config.yaml
n_layer: 16
n_head: 4
head_dim: 128
activation: "geglu"
bias: "none"
tie_embeddings: false
init_std_qkv: 0.0298
beta1: 0.9
lr_head: 0.00484
batch_tokens: 131072
seq_len: 512
train_tokens: 1031000000
MLP neurons of a small language model. Each row is named by its layer, matrix (gate and up: input weights; down: output weights) and neuron, and shows model dimensions 192-319. Each number is 128 + 24 x the weight over its row's rms, rounded and kept within 0 to 255. Numbers have three digits each. A neuron's up and down rows have the sign that makes its largest values positive.
After each neuron's rows, "raises" lists the tokens whose logits its output raises most directly, leaving later layers aside; "fires on" lists the tokens most often at its 100 highest values on Wikipedia text that the model never trained on. A number after a token or word is its count.

L3.gate165:145159113124074136126090162142130116126162181103157144110172096151105121127110076129089130131141131143087098133177094144111147136136110141132079157111163121183130138119151143139102121095116116121123111154132096147120151117185137112130149139134128147128122125119109099088147136100163091115151119107136073119101142119121160110150167111102133138129119083123160098157148122081126165140155
L3.up165:075155107144134151138064113137137131099140119153116162120119146142144117096101129130150164151167121100151132114128089116117101141140135103163139108151143076111161097124129119134120145133145160142071153133148163101127089116112130101148115129124105112132144119101143159110122136171098142122137113170111160148138141093146161124180110154126156152146142133103119146116135131128118120118146
L3.down165:123107138126083091158095111164138110133162152184173121107154117144163055121098149122114146139124146133092125113128110110135146105153140118144120089102138088155157119123159134154148090136166144151109123125132161188105109122160111099133132176127157106121173135119108152095126125142150126147142133104136133143130092097116112124149138100147135176148122128085107126144168147111093121142148
raises: "list", "rs", "rm", "ncies", " sequences"
fires on: " short" 23, " long" 13, " Performance" 7, "long" 6, "hy" 5, " Athlete" 4

L6.gate384:099085139124169150179119102102107164146144157093116092104150154121139138115139112137131123144182180106109135077168102148109096120100138171108113126153130133207079139108141142170132122165142105111112118148124144124201143159183082145115113113066112134102102132122113107121110116128077181131122138093120093167127170151139130079109115132119122111124122170137088156108094133136141081126157
L6.up384:097103150161141130140118100105133066127160152118121139132143197126158127145117140161116136131151147133119107094142145158105117122145123146136118114076128157150096141144135115129152134144135100119120123098132131098141121143171100147115102127128091169105129117101135148129104103140122170176084109097145092184169143106114089121075140105147120114094110152138144158125125117140162078122135
L6.down384:164160108163126163094161171146145145189168118106107104151124163114114113123142153131121130077125143099136130112157196110125135136136086140149133131099131155125113164144136140117141124176090160144147125142146143122114110131145129162150135173145108171236128086157154137151120123124159121121136142152161111129160115101147135128108144085164121128132160130109131101119122121139149170122098
raises: "s", "e", "\n", " (", ":"
fires on: "\n" 24, "'" 16, " born" 11, " 2" 5, "." 4, "\"" 4

L8.gate1037:126086103154142088111139121087132114116132141129121107148148109093165143151159142135109109142186127147121116111135078141076115115125100093144129149138155155137089121123175162166078147148143135123126108154161116116149124149116135118131171148105089158141168165123114129113124121144103141088107108099110156148087120101109132048156132130152155123099090166106104177130139115143146158169110
L8.up1037:140103169142188120088117139091124117090137144204091133093105136112150139165097128153112106123145146151131126109166102161089112115101074075156136158111135178149138111142208152133110166129114109128116102129130094117168158141104112155180090188110106117147174135149139166146141130175114172147097096103097140099152097150090092093120149076196161140096140151140132141122135106158144133098099
L8.down1037:135127146154139121121133134137108108119124144135126136107116133130122150133131122120136132114125135123131126124136110138127140134115082108142116122108112160135142096110124131110127140122081093101116094123121118120143141133108115152152120158150131134241145116132127153129123124122129135121116068141127132110154138131124119116128141113121141128127144133129122126120119153120138131107134
raises: "-", "C", "F", "=", "P"
fires on: "\n" 49, "\"" 29, ";" 5, " by" 4, "an" 4

L13.gate1205:159196122103162143115105089150112140105104111182106137133158144137146171134128120103163124111185101159150106106157074121108154152183145135116136123137139110166159118139124119151113138140099088112117105144173070119101132122109154139119135126133129175116130195159132154136160122104129125161159160131109144146130114111119166091135077112133169119124113132124136157183116106147171120127112
L13.up1205:188138145115140112113125093128114093134148145128102103096133103160187133193091105143143102149141137136149132139143102093179114190126172087100137125121132133105119103120129112083109106092131098139130163135143116133082163154119106134116120152088115125117173118157121109113111104113089110117112147140144161122096149159150110125111129154160126169108122121111127106127146115121161116100128
L13.down1205:138150084077132097130100136136104104139141145141132109113164130129152166136125076135145159109139089144135072167109144147108133161163119137166127135130044122135112114150152099089120094122130155068101130102101148157108118089101136105149125082100101079180112134091107131129110080082124103117154181135106099136117139101134133169160097141130145160133132112113110138133157119100139138151148
raises: "17", "74", "77", "48", "78"
fires on: " 1" 19, " 2" 17, " $" 12, " 4" 7, " 3" 6

L8.gate1096:144120098136102094117155114111136145131145093139098142116118106132143092151106160132155116145126121186120110101115126102134115077085117115129143137115109147175141103128117113136084160122117121122142133095141093121143118144175090131141159116141106170142180129126107108120138116167133128120115110124092147114114139117118144122141120129119135092114124126119150160129131083120076138112159
L8.up1096:144143126177118157152125133114083090119141123135151159106073134155162095141094130145142153136135093164114073069103149106123096123120122101130153149089111125134134144133110142111163141138158135090090124119089130148136157134120137141125117116114154111118126133097098165172128092148098139130089125164106125121124147115132089131130093186142153099133093112138151091152102116120124152151130
L8.down1096:121104114134107170078141140107105175157123152136145108127145143129151100105112126111120154138110149152119100134112144125129150134126111106147102149096152142173127106116112110126157137118128153106112122101095109120118131151122186197140132127140131128133091110137128104118138118110120110111106093117143091158156133127106129133091087179132137113157094125105111094088116133123169192145129
raises: "i", "y", "ir", "ita", "it"
fires on: "'" 25, "y" 17, "ed" 4, "ham" 4, "le" 4

L13.gate964:121106130129144114147165162137116161090171113157108121153103143101155105144129067146120127129084131153097112130131078110061117078158151159123101145161148147130091150140122146175070113124110164127147187074127136138140128171157140118091135138144153137099155084161142149083087154161135173114158138122181083138102156098092120151054143126161147133147159122113143141132118157140135120146145
L13.up964:084109144119128086163154122126120134135147109118119127102123099100140150133100086181160138115110145151139098125116109126085121123159142161124093148135102143138144157149122139148071117146121112132123132106105158101161130172122103126123101134086129136128117106118133138062106153121128112131121151151157109107117153129172109113148137122193157122130134129108164124139140134142120129073166
L13.down964:122131152172130103086143175161109144086147125110114115129095146130130088130151180135136120129123154157140151167145112127125155107108125104173081159123066109165183129139101119122112123147111160099134116139121140120151136150123117145137145139124093124168155133116123135136128098139142117143113247128185097150161135171153113152113123124145142116129103135163161099102150152137198151105132
raises: " New", " N", " ", "s", "y"
fires on: " |" 94, "." 4

L13.gate1109:091166159110133143107113171120110143176147144132076092128159174114126114141139097142099141092140130196117094116143093176089150155108079122134151126163118147112112103148116115136104144140130134157125129130123101160137160137106103129092124154123110118150157153102086151099133152146132116165106125119137107108102127126073101144123158137139131144097087143134155137125072179136146172093138
L13.up1109:148138175071148103109148153089153107128135178119115155163134139095087121135152093139087171137094123113139104158121136137147179103104117129106129105089152158132080128155129173134123138113099132107140129128094085148138160113123125126133116128106114100151133104106106161109112114132130111136119112130175159141081105113114066134109106155098089111134115092116158171115129158127141176134127
L13.down1109:139141130129122098138136141074113128116132083147095155072144120149166120195150170108137122078144124119115126133133144125155123117163108131144110089147153159132127081135107125183085141091114115141144084101115107111121195167127156112141139125110130128146095163144148143124145131114157083125133145126118124092117141109154174147166115142141140108160139069115131155171111144135136137125132
raises: ".", " and", " 2010.", ".\"", " 2011."
fires on: " No" 20, " Jr" 15, " v" 11, "d" 11, "S" 4

L6.gate293:096121077120115108126140124082140137133137102146114112138133139078159101108134115118143111149169104128121119130139073138107132121115131158121139192144127148162150097131170139161092164184110130124136122163098104168125125121148152101161127131080077154109065128176132145149132170181136172142109131078146130143081092143121147112156161058114152118087094165117144141101149110104151154168082
L6.up293:136117110123144090133148146092156163124140122155112108116105114110121117092097164119135127118149103132133083121171117150134133134174099120136132108125104173146139094113140153092073121139096098103144114102120113123151118120139152118146081180096105127143098115135155194144166120147099144122109117081121107097146101127128075129082122068125151108121153129095106167095148138100151113146078
L6.down293:132123165108141079140153154126129142137139116130104142131120137155127163118121134096133107154135129102127106115153113140119121138150096121115108105149133215109107141145146130140126134148086133081120090112153111115117120144146127141154132147099130076178149115112139126125141135146111150114132074173134136106137122139110078126090162096115125123117129139119089122151139124128124126128100
raises: "|", "\n", "\"", "==", ")"
fires on: "\n" 50, " 30" 5, " Pre" 4

L13.gate921:152129116143107127092095139134123097120129103129122138148113133090149120124121158182100141125119204118128091085157116160130104167093119140151163103133097164131096124150148140139090152107124120103142122159137114136149128082127149101102112108103097122105141138143136113101113163149093151130123131111135133155095108107108112140149132112066153135127111084130124106124145138124109116133079
L13.up921:149125098132108149133152140157138107136142105131076140152139123149091164078144128112101132151123129103142096114103125078135116130114125161129163118125129152147140118160160135110168131154101120144143098152164126141143107103119135165091117108119155112130138121127145153128130139081146110073133092137137140165178152100120121138098116141099098127116129129128070144164171141139107122123126
L13.down921:145158172121117117115147112138121147115103147163143113105086073151144108111143147189138133105136147127116120139170103122130117130155099086135121148145130103115134118125098091072111134145131091142139085113126172163095148122132136147159189151137150126112094130141101126155146102155138108107132099129086086139207099127125092154142127151103092125147150179130132099157158142125140110121124
raises: " to", "g", " led", " up", " next"
fires on: "|" 11, ";" 9, " leading" 8, " had" 8, " —" 8, " has" 7

L6.gate983:108116131131152169118112141128147106134106095118105112140102109119104123120116106181101107126139111122150144097064098124102153160103121124149152148114122145149099123136152140135137119162114116144112155126085148142107135141162105130149085160088090111112092077159105105092081129129118168182146102158132127125112109150144136098147129142129136070125130160146120100079102104160117104108185
L6.up983:147106167136115163141098127141159132149075145083142098151102167112126100115149150130082098106132138138119164101098114157150087137114130124111146145106124130096104120125119165142107114096142105106144160122090121130155120107101119128115099131106125122148116130129135097127135155103094148150129127138119124112093112107118100143116135112147196129130124133148124099125145121164064126110115
L6.down983:159108113119121137135112100155132139102113115102159083107122134123112097113118163077113100122114105120106192122107116093174076163155091119112125104156123131106142124101131187092113123132104126109145203121105153139149138110132148094175149135102092126215145106126093090051141134114103144141121134162142102096116116142125152123129125150134118154138153138098143094100158119141104080140149
raises: "s", "-", "a", " ", " American"
fires on: " Republican" 28, " Black" 9, " Pakistani" 8, " Indian" 5, " Mexican" 5, " Italian" 4

L4.gate559:089130079158115122147104140116142115147101092126085131137125109143126142108109159142159120102174160189148186110085143138091164098106109134148155097114142152132104138146142115121110109137138184122139117152148099119173081166159134134155114138130121136101079108139153159105118112132147163163148134118123155121094132132135142106154143076113131105106117180092151130126127102118129127112107
L4.up559:128140148133151133137152136111165131110093105100115173155121116135196115112125149107151162153142124173134114125139150113073130157091101151125114129101076154130131118133105115113126122155118144117165100130105131133108124167147088133089163116126130112159104139117140155162105151132155155147122113119123110111107142096099123087132143125138091115093136134157132152144134108078152133081124
L4.down559:111110130183137131142105143137134162145082097108130117129152173157151115136151111126128146170134131149142126130116136080072105117110132132111112129103165111110091112117096126097119158097168167066157126129109145158178118116163119134115143110169118076199072140133121108103104127120151096148116104152174123159080160118155123099153094095141124133117117155101141127114125129096128161136111
raises: "m", "t", "lim", "der", "lum"
fires on: " al" 16, " L" 13, " el" 8, "El" 7, "L" 7

L8.gate347:106109135148154130139151144092140168135080117110174147164110155110117121142113147141136092167154160128076133128110130154161068137108087138117145146133124135111112147106153145123134142174091140120117116130114089132090133133140114094137138146096114095127155146126124149119122136122121111153134155094112120132125161151077088091129153139156172115095110146160145111158113115126100105130113
L8.up347:089122135139152092128159106109150144143090166112135144149120124147088140167125136128112143166155147153102159118126129153138080069087137101120150129134123112129118133107138107126158149111092146111119132134086115146085106138117145162074162158116134074106098094082125147126119145118139119132110138147086119167122092145144081132125134131151143154143123136169115148142144109082140096093139
L8.down347:098130103137108158108144183153082147137130154126144136085117133199130101115109107161124183119122122134146142188138127102072132121138094125158111157156122175141146106112120083129113155140134158186141135139162164165154118130140120112113143105131130180149132111106152129129141135144144130130145125148130158106154138100170182158131129159139089106146127132113163146115155053112126158146142
raises: "ed", "s", "d", "ers", "net"
fires on: "d" 31, "s" 23, "Y" 9, "y" 7, "N" 5, "t" 4

L2.gate104:077153145134105124093125123171148126123114147139124141128127140093124136128118110143136179169131158123087162119131083132138128146115136141130143138156138145158109103139148160150122138150106161125144127137130109088141112171146125115120140143130139153102132147118137124139076104103182134118138111084166142161147158099091109152145149124086123155104139156122142107123132132116153186133197
L2.up104:106130131128077083094132114134112171140126149138107134118108098112143160116107107120137177145098148138106165120144143110131101167096127143125127121111124147159170144105128161123149128147057152118129129136121133081143104113152138127136106137179165155140112125093167147099119084149150098109129091104124127117191131100142145152180171136112126174122140113148148111110107163121129186135179
L2.down104:126119157135100099122142168161124128147125176129158137132126100134126105124114140118102129143137162110131156140144160126150122126095095123145114126133183162139134096138139158134144122112142164087132101152131137111151150098144151105144115099151149104225123108125135108117130111120110083138174204144115134107161139134165147155165111113154139089155119144117129119090125177116084107126148
raises: ".", " and", " ", "-", ","
fires on: " results" 12, " result" 12, "&" 10, " percent" 8, " lb" 7, " mean" 6

L2.gate343:114129140123113080140090143127082132129124145101144162153131148131094154145134169115109138123137100169146156092116133110142145100092121171118138172129127139148097138137118133116125142126110152146103131111120142165088136164147170134165084078162149124142113130114122100165103113132127140078117098138105125156177126148139132142167122120127107148179158122145097102091111144183174125131149
L2.up343:100129110148069087110160118086139098133093108174172121146114130093112154114123168132105149119130143143153128174123108134091133148139144123130166127154110137142091117152128123144150105142116123142104114163146158105146140129120143113129107147130138147118127080180146100118120142163119174163122168091132154128136103115132096100125107129086145146098146134103169136114160118127127120153090
L2.down343:153132135124110100171137122127099097146112132127139109139135163170129168171138132120123146120172142173122116102137141138175113115090156118146146125106150165115076104151140120116176154128152139140096120124090118148107110105160166139133136115186141128212128098116108130123114111140114118091161141138118127107155079097126152135140103090141092093144186098146095154152118129165129107103168
raises: ",", ".", " and", " to", " "
fires on: " US" 21, " =" 12, " would" 8, " W" 6, " Massachusetts" 5, " will" 5

L13.gate412:086104108097122116175134155118090127074126103118133122162109119125157124156135121118114117164098147180120143117134112128105147157059157162147141132131104112128133100118152112130161138110136152144134151130150143095171091114125117145124112183120145184070096136127112111148109163168141128130158126116134130143133101137122184139128113114110158148121089100127100098106125080106126117133090
L13.up412:107070137118158172151136141150119110109160138106150124105144150092150129095114145108094136163145159151143128167136121115110153135129180144125120151134119097126129085089191108166125146132126110125112151106108128172160142128133115116130085136127132133111120103109061141139112092132118171131097098147117135174165119154097145139103157169097133136075115151161145078101100126118137122117109
L13.down412:137142116178117075064108083153085113148138146145079120133163144110131151105162152111094148102130121109108123095118124106157162143128160137101079136106177146109099145125118098115101102156120153126152151145146122129097105090120154104124160124104080111255126157110123158134142137093131113115174156106113133131137106145148135109123132100124114136108127123099126171110118159132132113107149
raises: " after", " upon", " while", " along", " when"
fires on: "," 21, " which" 13, " who" 12, " 7," 6, " 3," 6

L13.gate711:150125118117133137112146116159116109143180126132120112157125073129108136121089168152123104159086165124139149113117131143135155123144158141078159141142151109164123120154138143134155124136107152128134110113086115161141103113141117095090107162108142105104134160141120124135094130187146143124116082110085151149110093105141141143090137109100168103108082141126098143123147105138127140126176
L13.up711:119110118143142128121137138191087143177140123135105111099117106178124102115088155126156110110099104111103121117175136118134153124165204127082134151130108127121118105092168087149111082112135180160087097138138151154170153131090093099140077149139110143123134145094168151146130133115141132142115132103097177165150093109146175129158136107133118147157165147176106118136158098138133141115147
L13.down711:113108120104168143166117139138110174158107163115146126089131145143120148120066130156110147089117150090100128161137162103092080134152156144102123090110172137136120065122107131182152120123114099138126155156133115139177130140079168157142105126104108093149168144067068144115109131115105143133161087128106114113148122127126083138123075097170076120110108129130111127159170153177109194103110
raises: " a", " the", " an", " its", " their"
fires on: "," 95, ")," 5

L6.gate609:141104130138117150106164089094095137126181120158116124170112116106132141094167076151114121138134145177090130129115119150104147129060132143098158161115196103142134136104131123174153171119078156133133123111104158122076153132129144117148142130110134138146116119113107167149157136140118167141145153127125133131091101143114110093152138103113150109124155159185169137081103099147169121098132
L6.up609:109121103106143142128119114122098125137150175132127144114115131162116170151142122112119125112129142155115142110092116157102096092123116127082193123102161151115165118124170153156162118146065165143130113120142169128094165119154160131166120127152146151171110084110132161125142134115105153173129142152133139141152128131090121096147109098108113145151168155137140137120127150128143106083110
L6.down609:068147128118184105192149164106130128122115145105151158099136127151111135197134122099168146089135080175112155101167153138166115123166110134119138133129107160100154145136129103132139107095121125128141165173136098141142098122151136160125094132163085099153113124137132101094113146092128105081117090159166135108126171112148149166121141118135104151148125110078124113131148130133128093130135
raises: " ", "\n", "s", "|", " 10"
fires on: "-" 27, "–" 6, "rill" 6, " author" 6, "not" 5, "th" 5

L13.gate902:117135175130133148145109122094085172135178118101088114110137087134145129116112088155073125121087112152101093114153129176108174123134133103102128105157122137156130089123156140169082127122175111151117116146121122083186154154105132110077138119143111167078073149145085114098132130180149170152115144106131159182117142126108083126110169103118119098090086088129107124130127083066137069126135
L13.up902:133152140122088116143112139119085138097116134117097166123139118133156159082123143168118147152129084157122063122121118110097112140159135136128119103105124090136122140151153136169103121168127113096140100136116101115169123141151151107112146104093108185115102116123147163163074113124140097142133149133132146161132119120080173126141117136120109142124130108115143151121143098117107129152131
L13.down902:124140151189098142145110091117116147085133161117101090120141154150087172123083116120106139111082111138143107140131137129125116131111153113134112117126097091158143134152150131118124089172138130104084148136136103129103117142127101086124099104096120172176143160140136143166159124091154136122091065142169155140106165150102153125107124136124109112142123123159099096120132138110121087146127
raises: "d", "nd", "ad", "do", "45"
fires on: " 2" 60, " 1" 6, " |" 6, "s" 4

L8.gate8:105142121102142150155127138114085118160146105125080160093139091131146132106135116124127099120150135151109133102127125150129121098135101152086099151121137130150085085107129126135095172112126119124136146159142123127108146112135112125147114110139121132101132148144154141101104124135109110183091147137132113131144164129098140137137108108145133111132097155147114160129142124160112096179163
L8.up8:098140195133155065112137145109152123102142118112150134096155084124167117132114187155163108110103129110134133126147154120171165086179110079136090121097116123142082136149123132122134104141141129137143137139109145125099114105120122132139128117115118155146130134165155154104152160106151117133098115159115170100161110117118127117107085145123142126126153144138141110083129147153106144126173
L8.down8:142103138115181132100117160100128169108142168150116149164073155150098147119126093081135169132129152122144161124109126163062128126111149125145136141080138169124132122183077128124139104128129156139149138136136122123109121119120127114118113178117138124143156064159142190134110151160146077162133136151102169131090152164134126136108115134186154124115137104111121148092083120092154150106154
raises: "ation", "ations", "ed", "ated", "io"
fires on: " |" 33, " 3" 21, " 2" 14, " 1" 13, "y" 4, " first" 4

L8.gate1181:157158158140145130136106088117131120078140124148082126125126180081139134138153070135083148142158112165108125122137108130111119138133134136156162122158127133120167111156137124161138135097124091164129128145135135159150110131134094132156129134111067136081111140179096154065131085151114126181124136075093140128106138118106162111153163091104151116097149148120113158155109106115139107092144
L8.up1181:156114155153178129137069114119137156089139141148114079097127185140128143176132109158111172148150121127108122124138127124170142135113114101152150109138097169100159121142198133169104132126104114134077103091117138159110120110149146182122144115151111114066106102160090174118123086121125140173115132117120155141130109136127155147134175106139197132108119131143120151154121131134143141073157
L8.down1181:126127122121135078109133116109129128165118092153143096126095111160149162136109128135146103140108145169147127138120147140137115148115140118115102137130110146124109139114128129088127124161124153114117106118116139113144157139132113149128150105144158143206157106111131111172123144123149125111119162124164140116148138139158112121106082172150104157135130118119149127146123148163101136112129
raises: " (", " |", ",", " and", " "
fires on: ";" 35, " |" 18, "-" 8, "(" 7, "==" 6

L8.gate147:107143122135142125151115122154148084140146102177123109090120134136141116119143093136144102139124116128156147109117147145135165109130133110155177165134164097142134134098141121132135183099133129120121145138065101108105097127138137123145123159145094173117140124139108156074157109190121157132101134133123108129099152139124143121124153120129109145078103104110140154109113125122135071100162
L8.up147:128111118127133115139121124095111087161112106165164104137098129143165130089113131132129160148127151153137109127112135146163108088154104154108123129121110138157133112121131148149132148128152129112136142152152094073135106138113105130130073153104120174143099138104143140095139095130155070112113124117096143176139170136100111146129126136112124139140110122142123151105172138112093137151160
L8.down147:157148114093109117123125124121155157110124145137117102178121122098118116157128094141110114169105153114107125126150184143121119101116067137152132110139160126105131113166140108121173154124107143143136138109148152109137140090165119122106156103136123123162118104146169163144168138143124145116127098155086106141159168162159106135161112147117133146114123103107185088140118114093119109137143
raises: "side", "vis", "u", "ge", "van"
fires on: " |" 68, ";" 5, " 5" 4

L2.gate171:099158143152135127125166116171096140168162138114112136181097122075150154147119137154121102182150156127146141126127157094151129125143104194157128148100113141135140118104161141151117090145144116118105134158121124106165123193094098134132168159125086127105109118107147157132143102150137146089133132133126116166111149136131122116155127138098104116112141084100106122118106114136093114150119
L2.up171:130141160152094130131128074105142148181126122114111118172147092125126122122116148158089138073161137130123145124153107123128107096120104113179130132116116173136148156133143115155145099152077108080133138115131134153134134140102174107125140084117094121117097174143105179136172147164150099159125117102173136192135135103124138141160126117147140156128128097082141077087144115135121121146140
L2.down171:146138147122120070121186104152120136134115105103131121138137070139086138146081145090123152124117123117115149089146118109119149116120110103140102100113080180137122145120146105140118110102119141119124120156149126168133110153157196096141146117123102113044131151108124130134131107132157119145142139087165181142186085125121085133149132142161125116137128111115078149142155147107136140097152
raises: "\n", " |", " (", " and", ","
fires on: " (1)" 23, " information" 14, " (0)" 9, " †" 4, "‡" 4

L13.gate353:158138165151148143162130138128121138109112137116137116123200156127119132143102133122133112113113118142108132138100119121137129136086091138099140121152143102094105119118109122125124153138165120163139069135112143119105122144131152103083107146136152138125101159123107128159121134137082146145134112098143147163133156117152127120137166098155158193123095135101137105106132090155114156112127
L13.up353:162173145155160129146135104122149151117140151115137116096128154106145143159104105099112105135108125181100146148123127147138114152102108144092139126169163160151120117087132111169156109155105166140111101109149124089088117119110141168133133122170122116105093127090119110111126146152114111095121117117124132104102149106141126140138103140157107104166177120093138130119118128120122140107094
L13.down353:142112104191122137152118113129100130134154165147123162080153140167174102151144169105114158146112111144145122080141128117081165135200096134128137130162086134156117152102137174108116154143107110097107134110167145143111175164143099106143160088084144142193132120147111103091102127133086137077197060150121089094147116093127119131162100140139170154120134119122135140124161111144125154156138
raises: "s", "os", "ers", "ou", "er"
fires on: "'" 97

L2.gate1012:149114125117153170095129125139141134121133156120149141170115149113136129109105154141127132121063106121116154115163159081111108138116114126143119110142126153153099144121157141125133160168101128169104149135110128145078130107108127127130129144142145138121153098108118165140105148157147105116107104119131084107066086144110181091134185121100115114139129166147083117124141121172128121139105
L2.up1012:145133143086123117145117175097142126120144117119158121145139145165162088131104138107153170125088115090123099139127139091116100106109122131148096087163151117146144120154133186155154138125130162141134148119118122150136112135083150094136128129147117139138132126130170094157145174141121115100129119085129091105110142132127131097086125159129128122142102165121081121146125120153126167052126
L2.down1012:120129126091184166130109137092132125142130137146171115086126179165152099139077102100178165120081095125153099115182135121130130102102106121140137109099156121140124098134122151173159134142141192119156153141106114134101129101099135133122136139131147138216098093112107116097169213130147122110103139105138103088117080113122137086098101166112132117142139154138087141145123109148116135080110
raises: "ery", "oun", "oo", "kel", "net"
fires on: " Win" 13, " Kan" 13, "pan" 10, "min" 9, " Shin" 7

L8.gate685:154149141122155138112167133124125116114134132127146090144138142092095165124159130162124128138147134125116107111148123143115112139134115151132179132154143135156089121129151112178115100140083119152124132136131117171154111124115088109129140108126125086141124156154103181131163133159126164170127106119112133150143070138134106107131169071112133101120147174103156103144144104124127135125117
L8.up685:150165138128163126122144126134130114125136130151117121111132125111146148130111125125145127127104102148100086132125107181116149126162109099157156103096121150135156137123112144128120106155081085115121117124125147134131180177110109129153093179142114091158098148124127163136128119144098166156101134081135130110158104144121118106129164109150144068148148183120125113172158132130156131064122
L8.down685:122145123120132121118136135113138110117157129137129140098105125123152148140118120093110146135114104113102155129115120130157152109115147117159110123113137176115149116122124144128120134159103124115137106125099147138108153116111132146155146143124154120222122128112105154119132142105136144118122130119105138120147134162135116131127123139137123111118119131121151140123138100135158101084116
raises: "-", "\n", "The", " The", " "
fires on: "\n" 100